config = dict(
    norm_place='pre',
    attn_scale=0.125,
    bias='all',
    init_std_qkv=0.0278,
    init_std_up=0.0278,
    decay_shape='cos',
    doc_mask=True,
)
MLP neurons of a small language model. Each row is named by its layer, matrix (up: input weights) and neuron, and shows model dimensions 336-463. Each number is 128 + 24 x the weight over its row's rms, rounded and kept within 0 to 255. Numbers have three digits each.
After each neuron's rows, "fires after" lists the tokens most often just before its 100 highest values on Wikipedia text that the model never trained on.

L5.up1900:112101098157158138128157138133122081115134141129096155103116166073132119111125146177090118124097155110118153147142141127120160106136126102164135122133138133139138120075131117112130130102156128099121079170128133117109115165134127123116117139117100158134112129146145138105110109121119109120169108129152127123156141119126146109147155109149103107134121120159153129168134143154133125167157
fires after: " the", " The", "'", " a"

L10.up2008:153142104104120143183124084125176149162161149117123133124107121135103157139123130122129112129113142154152152107119114136096149082118141109070122122118158145174117161181110136081148138104115151107101155139139117123141084110088114133198091099088125162114120095115152169134118119107173136189151195103116118164134137126139132190101128136101148139114112143144181100143092118154140186141115
fires after: " ", "-", " \"", " ("

L5.up1751:142132131144124125124162097125162125117102160180147111108129178124119112112117132072104134111120172073134122154165104159122157147068125111122129111093117133154083116134123125131142138111107166096071158133115127051160064139122116138111122184126127207145103144133121158140170088143090148120160130111114126108143119114145124155114173117134131128095087122127170159143111156127120121122153
fires after: "-", " \"", " (", " un"

L5.up1606:116102093128130157156112102120104134121099114133124127118139136119160120109124141180092164120141125146120134110098125125125162144136126119154106120102141175119118122137098151132112144143106153154078124133124118096120128120109129145146165102126107111131112139148138148101118143107134126112102103123164142066159111132117128140130166123106147109128104178121124090111103172146137125201135
fires after: "-", " a", " ", " was", "/"

L5.up1417:119124158099122136128124098111092112128110121118130115140181170136158167088102133102137144093118131122131142137111167147109092111115097116129113107093133137143088139099115140116148145130104097127142166157117110123148157126116180130131110164112161114150166118144158125114099069154143116111117139180123116145129120165117106140092188168121136145132151110114165123131125118115139125111204
fires after: "\n", "===", "==", " ==", " ==="

L10.up1337:153152116122084124156079121084117154146142135150099118179137122096110114180101125142156115109152145142132133124111125087128104122104121156128099157102104114148115121123135101118070164152143069122135086130132114100140151121205125099128141161128078133110136112151136108127112113123170130148134151161162093123132103178098121128103128160150136135124082115153131134121132131117127130103101
fires after: ",", " is", "),", ")", " was"

L5.up975:137130111125160093097120133105122183115127144109112111107137099116152110166087156158112138126119110153157130120140127138140132167102123127132083037090127115143124090162140108133097157154140111095129143105123124083141158153151109116117138164108131109123101179134120154124124135096167123118107130140127139147131115138123136129134087100093122120096136167127109153150151168111140145118121
fires after: " the", "The", " that"

L10.up1314:107119136090114109095117091139113121136142043176103134112158110104121143092157103161178175137109133149118116139139132122089106121186127107165148087149112142162126118132129120125154108131115145128141120122091155134131111125103111129157122143107133108155154142144136140138155128095143104118134142107082131117100116105081110130132140087147136167120122150140141122129057077113124154112137
fires after: "\n", "|", " |", " Team"

L10.up1843:114108091103126150103174123176163101108130162135122133128118128160126131175136199116178083154111161114136109162144104142151118154126123120127131112111120115169120120122127118140110174112120140123151161089121151129103151170126113128136073146111116121170123150121108125135100162120142136117115152132150083117148135104124133111138073120092137127139122138150125162157144100102098145063078
fires after: "\n", ")", " the"

L10.up672:101107113117118117106156130117144125126110127155128122134128122136161165084140113119132085146165132078116121133115084165143121168147114153160132075143051142098124112139125128110150111129200130115145134184155124118138148126107114126146128150116110132178124136145066145120159116150155108123146113090119176148122101173139134126107112143153139139086104123160129136125091138130133122112140
fires after: " |", "---|---|---|---|", " =", "|---|---|", ".", " ft"

L10.up1207:126156146156130139143101148154123086136142118140120155139153119079117138186141132138128137128154128050133117108118125102138130140131105107135113094168144111140107139123106099169080121132122114156125160142120093143097130112145110133150122136115153140130137182126112169099132109119087132107121141157139143128125113108110108147159137143144118165144079151104145087132119106136114123168164
fires after: ",", " (", ":", "C"

L5.up588:101139178126073162133125118167120097166130073155113112140092156093134150159121111177146141164168143119138155158128098140119119137131124141125154088119080194147151107135130129121129107131121091119119135139149134132146117107124135105114093135135140160102123128122105149078128135129141144145134155134214135096123106149131121150125123118130110146079123161132091166148130128124128149137141
fires after: " ", " was", " were"

L5.up1304:100111135147163147144139136127134121116144145135157096099118160102082155169146155117111109117144130149144150137140112126097108132149111162121160195099114098135138134062119132123148123150107170082155125194113126177127119129129151096129112112129111170066102126141137155113129129126163101102104088125093138142182136100156117148152172106140140177138099177196184156125109211143123110119155
fires after: "\n"

L5.up1242:136119135150135116151117115161161115127123092141172115153117130119122125211141109111070122115122128119154132157150163101109130110092121140141122147111147110157113164166132129119101132138126140137124120159117117089067136106138103157101171147104073122124123152107100164135103118133126096132133146141165119121156111113188124123152161101146104134192096154141098141120116185114133122161151
fires after: "\n", " ", " \"", " 1", " Team", " 2"

L5.up1501:163148131121132112104135125118136167147117142135131078138110165120146118091092119107112116113149167091140105176105119127126145085118134142165139106086120115173105115128148124102115113111126101116112139129122134112158128160134107080161149123136113123141114159123120116105138119145130119108131103086133138182122094144143137181111146116117126120142110131127132148137110160168135140127083
fires after: "-", " fa"

L5.up148:195113183138146130157132083151136168143131138154117142117152166158121164128084120068106101101090099165176079131145111148124165133153112157131130187095123127158111124112121086112124120140113121140133133121096142093133086136130132155118160136096136203135090138128135120137103089127136155137104114126154105177114157126134177162137135110127121141134129133128167109120127125152129125103142
fires after: " \"", " such", " known", "ed", " “"

L5.up1953:108116130143132098172147139101147123106118132134169096152121171152104140153124159114121091129145115124140140140114130152114135171085102138128111136060132117159109147129115150126120120138126129098088117114165112121104123131128114130150111125120142176158122121132103122136139153175176086126130127098202157133149180143156155127137140169116135134153129128162173143180136165156137107108145
fires after: " the", " first", " A", " The", " No", " U"

L10.up528:144100109155185142110108126137163142115067146125121137139097128124120129142188132109102126108157124142109168096117154136138125096143131124130083159082132105138151133114145114150110101121155099103125048152143118104153076161123169096093162117111107109124162093135048148084134098120114125128126139131126135144163097122119175122146100076114154137123119129119121154119124139138154117147134
fires after: " the", " La", " ", " Portrait", " The"

L5.up1466:134101143139153110137137138130176136128113116159175078152115131140089136143110150118081123162163154136120140141134148121118162116098128165172115155127118175115125156122110181113081124142132124119119095102108107104076097119114139120145099169069129130122176146105096144103128160149097158172137149125189114125144151105196125144150131099147123119121088119136122114161110121122136123105159
fires after: " ", " U", "S", " J", " R", " S"

L5.up1557:116114135152108143120126180151180142103108078152096122138102129136128085134118146104086115070119146143151144155145099094110145107094110126124106155125102117153160109122123134069145121183138122082067126128084125117140116120103134141129124121091120101186150166134112116128140071114184170119124111133160120088133075157142150169144110153125151137158105122173087128125128148098143115110113
fires after: ".", " was", " is", " not"

L10.up995:166124157114110104124142162080128117136123115117132089110140131117133111101145119118129121158147177169131124126118142103170110118137130169152141088154093122093126120122106140110092116112132134161143128149155119113147135086153110107104164139152115126144139074188123137112132089142165123139134152091112153118124085139097132144116140154123173162139096143114125126129123166115140141128104
fires after: " is", " was", " as", ";"

L10.up215:140133112141162099167115127118114147117112095149140120138127146112098120116118177131092127138136100093132093116139142134115156119132136207138086145120109133158181122119152110153105105118146191115114141148131115145143106156109134095130088151122155140111163134129063204165170137112140084126140145112112115111113131163148125131077134140136136165150129124150164152160123126106148126128150
fires after: ".", " |"

L5.up34:100107102075124090135184136111150144092120142080167143130172115152084133149183132108117153115169126144119134109140086129136098117146076188102075134117184070122145154106104076111095139155145139146117117162136112098117120152127144153111131154115117112149149162140165100125114135127136099151088126099125105106104127134131147142126127093124114166168159148147120103161122147110112134106131
fires after: " U", "S", ".", " Republic"

L10.up1559:136130140102128109164102098137109100114135155147164086120182163150140158125136129165117136107121119143164120131138097102125136112125119127151183135098065156143086091126114148089158127129128147097124168107080131147122109122135121129118111133134179136113134097145106122087107118121143146128167138137117156136109158156092111110097126150114169168145125070144127118124097103110166128116130
fires after: " |", "\n"

L10.up1238:110096098180120107127104103154159105156092126135110117160141164104112137148103135097138110125149127124119129091109145111105104119110140123125071120146094129106146146113177162115068136132119111139105132151096135138125193116164110125106135136134113138176123107151129136131138093140141116072143155139177098090145092115123143138087110141146114126163130155109113148113138146128143125097124
fires after: " as", " is", " of", "'", " was", ","

L5.up523:147121111152132132159170123149100162109120143128117110136138151123109147081145138101108138100118165137155100172143133170130136130152129143114072097102095144118158132076116117162122140138119180157121137125088107093157130129160162147103144160129125130109139140163103121162200126128136165108102128108135131182160075198173122138108149120110128109133133141102141102101084149118133130103112
fires after: " (", "\n", "-", " \""

L10.up555:068138102037159103141106130137161177160131089117139145135163174121127140132115151133160145150132153140112136146142115135135129120192160106120171133122071117166111117155150081085114127135143131144095130106164122127120163164100110096131117120112136135124123137138106144198120130116145114126125130107129130121169128141101106112137113096140128138144118140172135134095127117124146137148142
fires after: "|", " of", " the"

L5.up1481:087115056138129137125162176167079128141106133124155126113135126109117099140105135100116132082115172096140118121144100103106091139094163125119103119163137160184112112100136124128078126153133146122053130163113111094129088148174113125119067197117148136141058125125147153147125083109142115123160121113121082139109135194144138132137043142103131112132106157142127139143113166112134131133129
fires after: "'", "’"

L5.up1705:130089121123136132116087120114124146133096120149137113090120148133139112105126146131131146098109160151191109084137117128141087137148136143136108151142140089118165060139115104122158137098132131120136105135126108146135146168135170179157121118144126143154129134124135184113143106145179072112160128124084116098138138169162106135062130093147120170132104147116173160174128118122126107114154
fires after: " |", "|"

L10.up1268:124154107132152105128136116181131131140121151146128117070147118166128149178128146147121121123095121142151087138128113158108187143109118120151123117132134143114126107109131133159081126133124115132143126159156109113131074108133123146174131150145177150103121117137128158108122115126137142114132159128112108189171117119117135152112113111106137158137135122098212146122073182159108121077120
fires after: " |", " (", "\n", " +"

L5.up805:090086102119126153140160128145158112111110152154108098170116115150098116154123161139124110151124114097134124150117100133125133171142118144127071108107088113109133136094127142141089141178131113144137130151078092140094103141147107137089113149089159120144163129134118125151123160120116105131089113131143116158155152140138156093152092130109131141140124108154142154154123142133124113113119
fires after: "'", "\n", " N", " O"

L10.up1165:111139133101137097224131126154106102147136113108158100122100095127147154132133117144097116153128096138120114176139129156116150138131090147079147123110118158157108134127095098092156141109123096154080143099105140075172069098129156142141111111122137145127103088125150114137158134146160079100127123125154143184106104137073139129106140120157182129125102126142126125114112129138095118122091
fires after: " |", ";"

L10.up1364:134140106146124096112148128140124145136144113138130102116189187136077147111112107126128142160136116149121123089123069150135139136152131135129139105135122138163125139096120157109123146121098173130113107159104087124124153088131166160110148151098142132154139164080123204075123116086096136117138138112127129144191101119143094146117109113161125128126134145130128125143122177114113153157139
fires after: "==", "\n"

L10.up596:117100129144084117160187146098155133134131136176137110094145121164110101109138142137156178119135129115113098143103102154163127150087100124090089075092133120133145136123140101167115139152157184108113127147117119121139139113132097129129124123103080119098088141142102187090130101096103113134117124115142150166122103152121122143108128171128127111126065156116160079154077108113088128110135
fires after: " ", " of", " a", " an", " for"

L5.up1934:132066158110125121161091116134102148135132093074090111119179119118103116163120145098128094127138145093133104105130160095107089126190120140100070139141083153123165159130149150143168189180117124142139139151105115172132134146124177120154097122119178111132127144117123136097139144091109102139144124130128150120139155121147090132034126148131182202136092073122137150111095104092120067109135
fires after: " |"

L10.up124:112129123125142120125114169100159137129122142129149094147143128171145115148114128134112142124123128100114109137129100056133122101135077149111125102104142112147123127139153095120119166120125095110101156150129144094133177151108150096124169153102123120113151161121121133113128105147123164144123112213134153138102125129124122117131106137125137152141135149158147092138108137115140100150125
fires after: ",", " and", " |"

L5.up1340:157115062151072124122101145151110106147129102138124146113191168065119112121164122132141121167121144154102110142132123143130133151084120120121099148151131169100171123155142103118065119102140112147148123122110131121166117111125112131131104144140164141159124114143077093141124149093177138107117182176139113112148139141146105115139097128128119139130099131173143130099143181122116120141137
fires after: "\n", " =", " \"", " of"

L5.up1209:114126119121154129143129127182121118121125127162089126113132162123145109169103128152142116102129113138116110154127130128112130122111021116119130110147131105131149113149131114140083141144115126158140115186108135130103118120127098103142159127119105140113121105122123165104111102132123143113120131147116137142126201120127135167100096141090089174118123158145122181124106170128139107116154
fires after: "\n", "|", "According", "The"

L5.up528:147134118111138118138083072145156124142103100117106132124129128124089108141122113127146124117121106121110125128154135115119147156147144180123055124138118130116165128145153165136072156095095122133140150130206114132115158110167138149107148127143169141124102173107180135134159154128118086117124148187108122126138067116121130157123124152122149128159121145119150118136183125131154126139110
fires after: ",", "),"

L5.up127:120126123097117146119165101137140138093096129138116096145136186104121117105113132136146118114122148157109103103123138130114080121120125138153114147107112198149126150119122156133146146113140127116157112169127128136105137124121122146127109098102110102118151172120079139107169116097111144119089100145167127084147103113121116154118162136112135135166083133152111153140155153122156122145142
fires after: " the", " of", "The", " The", "\n"

L10.up965:121121122117110131133124140084133113083116089162133085127125125097126110184111124103154105133122097134124104194162124148104160149125113119086146131142121182146132146154136132102132151144101143102066113128168140123137166136128099142150136130147095085160118130130117173140114123108148141138167132131134097080120129132117174124119118143181135127156117096084173125122115136136132105127162
fires after: "==", "===", " ==", "\n", " ==="

L5.up1524:163127108152127138135135137103133194111135087184166129168111133109092117166128147163093113108133141139191170117109163126122112138123143128117120130133150132135176146169132118126111134125109124094129132119112114144089123105138120123082131132128103132149146158114140139100117126084115108122116144123166120115122131174168123105141106114104119179165087151161118135142173148099135127107146
fires after: "\n", "."

L5.up1327:075107137113126125115133113102107159114130113161161066158166161127098091105140143133140153135144135117101143161187144136111131099148136188144061148136151140111123113096130107135116133185133107128140133128093109076100145103151114112110117103108117130147117185154111155143136103103123112116118144121159114119176123150140090145084126078117153150138105132158095109159077131111115107085157
fires after: "==", "===", "\n", " and"

L10.up617:105107082148140163123111147104133075144117158145098156109143156125136164123165136148159096146116117124166082128102131163171122136090106166147138112130122121113084143100120141107163143152122142127131111110135123147129105128127114123125134103110134178180146078121142167125096112098115153113188141102122088147093140132125207116101152152123130137116124061137152147124134118136121159112126
fires after: " |", "|", "-"

L5.up1027:149127119132132108125137145130115147152097133085151110111124119112102137140116182115085113157125142111137135149136092085148135101139105142110125117151104158147145112090127152108145165151099154085119166139157146126054114137121135096132131114124138115122091104179110135111151082122114147131097117104139150152135126156149159164160150154076133110155079114115115137130143184141133079141127
fires after: " (", "-", " ", " by", " b"

L5.up1649:156133171115145129150144090139134125183120118130163117082127136156134136167134142104149091125092103074107135152108082110107151151136120142115104107112140124133103121140113101122135124123121113122115130143154125137146121113129198141129131113148138135112065157137157133124118107142112106148150138129126136179132109113122052165142132104107144132141128142146092108153114201126148134121172
fires after: " |", ","

L10.up86:132106139131123117142119113108109145112142155137151113145097139085148138119147129125142126142125123121132117101138126100086137109143122106135113134130107122124144142138134140192132117152169200113150066123138078141093166129143161094128136180095117127096104120147077128157129134097137148138145107174113143126124135129182124136133122139133107179150133136178128161146147116085174135134140
fires after: "\n"

L5.up1037:107115154098138141111133119140117102119055095094113073131121162102112182118107178127120127143159109156128074096162089114100144163163141125117122132121088155136192131161123165111151112145131167134156130137120111157141123112117170134124145118134125135103123112156136138110116130155125146113114137103148123102145130104147115137122089134121188159157100090132138098144092141120175099163143
fires after: " |", "\n", " was"

L5.up1788:149124140139130139132117159104111116099137144153123092129141167118128148197161157145130108122105134115173148144167136130093099137160124163135140118123132082133096149134151126159091196188125136122130133138147085114118100107138189090110136140114112149106119143127087130127139119113144080141130130142130106146124146108196118114124121095115112156143085121186174205152145126093143105133128
fires after: "\n", " (", "|"

L5.up90:137069144102158166135140127167128136155150119149133122120106131152097131092082122130131090082155120163110124135133109130110149126172101141121086119158113146146141124101127106113136120135125095110063134165104122153145103122142124136100102104036127127129169118099133136143170105135115118140068097136120132168128135120167110174068100118113123127156134090119129108139100099149123131137123
fires after: ".", "g", "(", "C", "R", "S"

L10.up580:106096178146188094177143087129099121166132144114121091136108163116099160142147124094113140117121157110164126077118150127144138106156126084119136158132119107115121139103119163138072151125151142107129135137156040114117120120125172112122099152138134121115159132127111147109144152120152077114087121129156140116120125142121121139140142132153121141223111149196144162097118119143157106117169
fires after: "\n", " (", " ", ".\""

L5.up1829:144099116132141143125200134161151088115081120145148107125134139104107137140137130080124084161112153106150103103086079127130155134113134141103141158136122154152116157138190159075100142111109115106082144150170118153124073115158133132162112145095147104109117120123132085149142121115130104112134129128131118114090151159122138151123129075149163141112151106201199097128133148147162126122158
fires after: "'", " the", "d", " 4", " 1", " 2"

L5.up1931:141072156130143136126136139117133140076133114098114091106201159097115098121116204138129112112167096131128147126117097117102105141139101146150063163119126107156124140078120106114128145184142124115124115129121096134138138141104192139152101139109118138093102142130101169132135090124135115148104141098156084163168131125152136150089126157129137150144101103176149126174110131157194124120131
fires after: " U", "S", " E", " W", " R", " S"

L10.up1688:126115155141145090118093119122091111150159147151138074141099146140123170107122151151121121150142144134122130162098121127090109158140090178133122097141134152166124172177125119190148148151151130127093136122129085127128123116108155105144100139056106121169141095145090158149120126145164126147162140143133096136116167144176149114108100153156094108131085053165109130129153183129123150182170
fires after: ".", "\n"

L5.up452:177128146137116156119092094144096052154101145112112138134104135094131157102165135101140127129111120118131152121086130136111159141127137097114122136139090154137101119127147129142133072135107125117118172111177114057118113103164123137112173157118137174122104140128118112136107111103115109137127138056149138178122113122158115132148157144129142115097123118126130122130142122108134135121147
fires after: " (", " ", " \""

L10.up896:078126156162159147142118115116086118146136120148143143102162141111130130134074156070133141112147120062121152153156105125064131111174104106142137135128108150179117148154114167158126147153112145096099152104102114123130117130116142100135098127105162113126060108107117154122153100070118187131123119124131148150126157068190118126094096144121107150149124088142122102154137120130160104082112
fires after: "\n"

L10.up1274:142127138141102092106102076130161154118146101119150152116147166098133134129121123089126159155122111145121136124096111101111132126136110112138135099179137152137114061142156182127125141105123086120150123139117116106117102102153117164129113101115133110137134119138157146111139146107140103084104144060101135099136124133139127113149143109115163187089127114184140136155115137156148105116089
fires after: "\n", "|"

L5.up1819:122138083118125147159132095134107144154112089148149055126091101143166135154163118125116109128132114137165109133099108114131172150142130118117182107051132139134126142120107154122103123113126141096115129123129123134119120128101113112117128125117176129115102107142116120165142091151131124140143183122139152150112095149134092117132152131146177153117101144124114112118115104120148134122161
fires after: " ", " |", " 1;", " \""

L5.up24:136153072123119060114084133072137120124120174095109134122120139110122110174132127122103169135163129142113126139151145122123149126136164137128136097144108114120135165113149122153100147127122126131068098117110126110155125125139129127145111156117142142091120143144124146143131111133157102119142087153144132151145120101119132122091091153088146112115068119125131128125173163139118123123136
fires after: " the"

L5.up572:127117165160132114178110088134106100131126066137173154105117128140119108130128114172113099135139082148143090141158134120123107136139142127096136138141091168114137120148140164110161141142127135110106126150143129144152134107163120126112107128101140138127092127095110132088104107103138084088167128136141130152090131170106119139115147150102159152123147116149158137141098164112133130122133
fires after: " |", ",", " took", ";"

L10.up1975:128135122154113122150151144097111115104126152131152065122131167124101149145124109148139150091126137132092120089121149130152116148089106105097144132081120075111135129106158145157112102131135111107097114169144105100139147119127141109141100124098107128167141107130128152137111122106116086090079114109156136080120126171131158154111101134139155140117123148126112151114131169137153105128188
fires after: "\n", ",", "."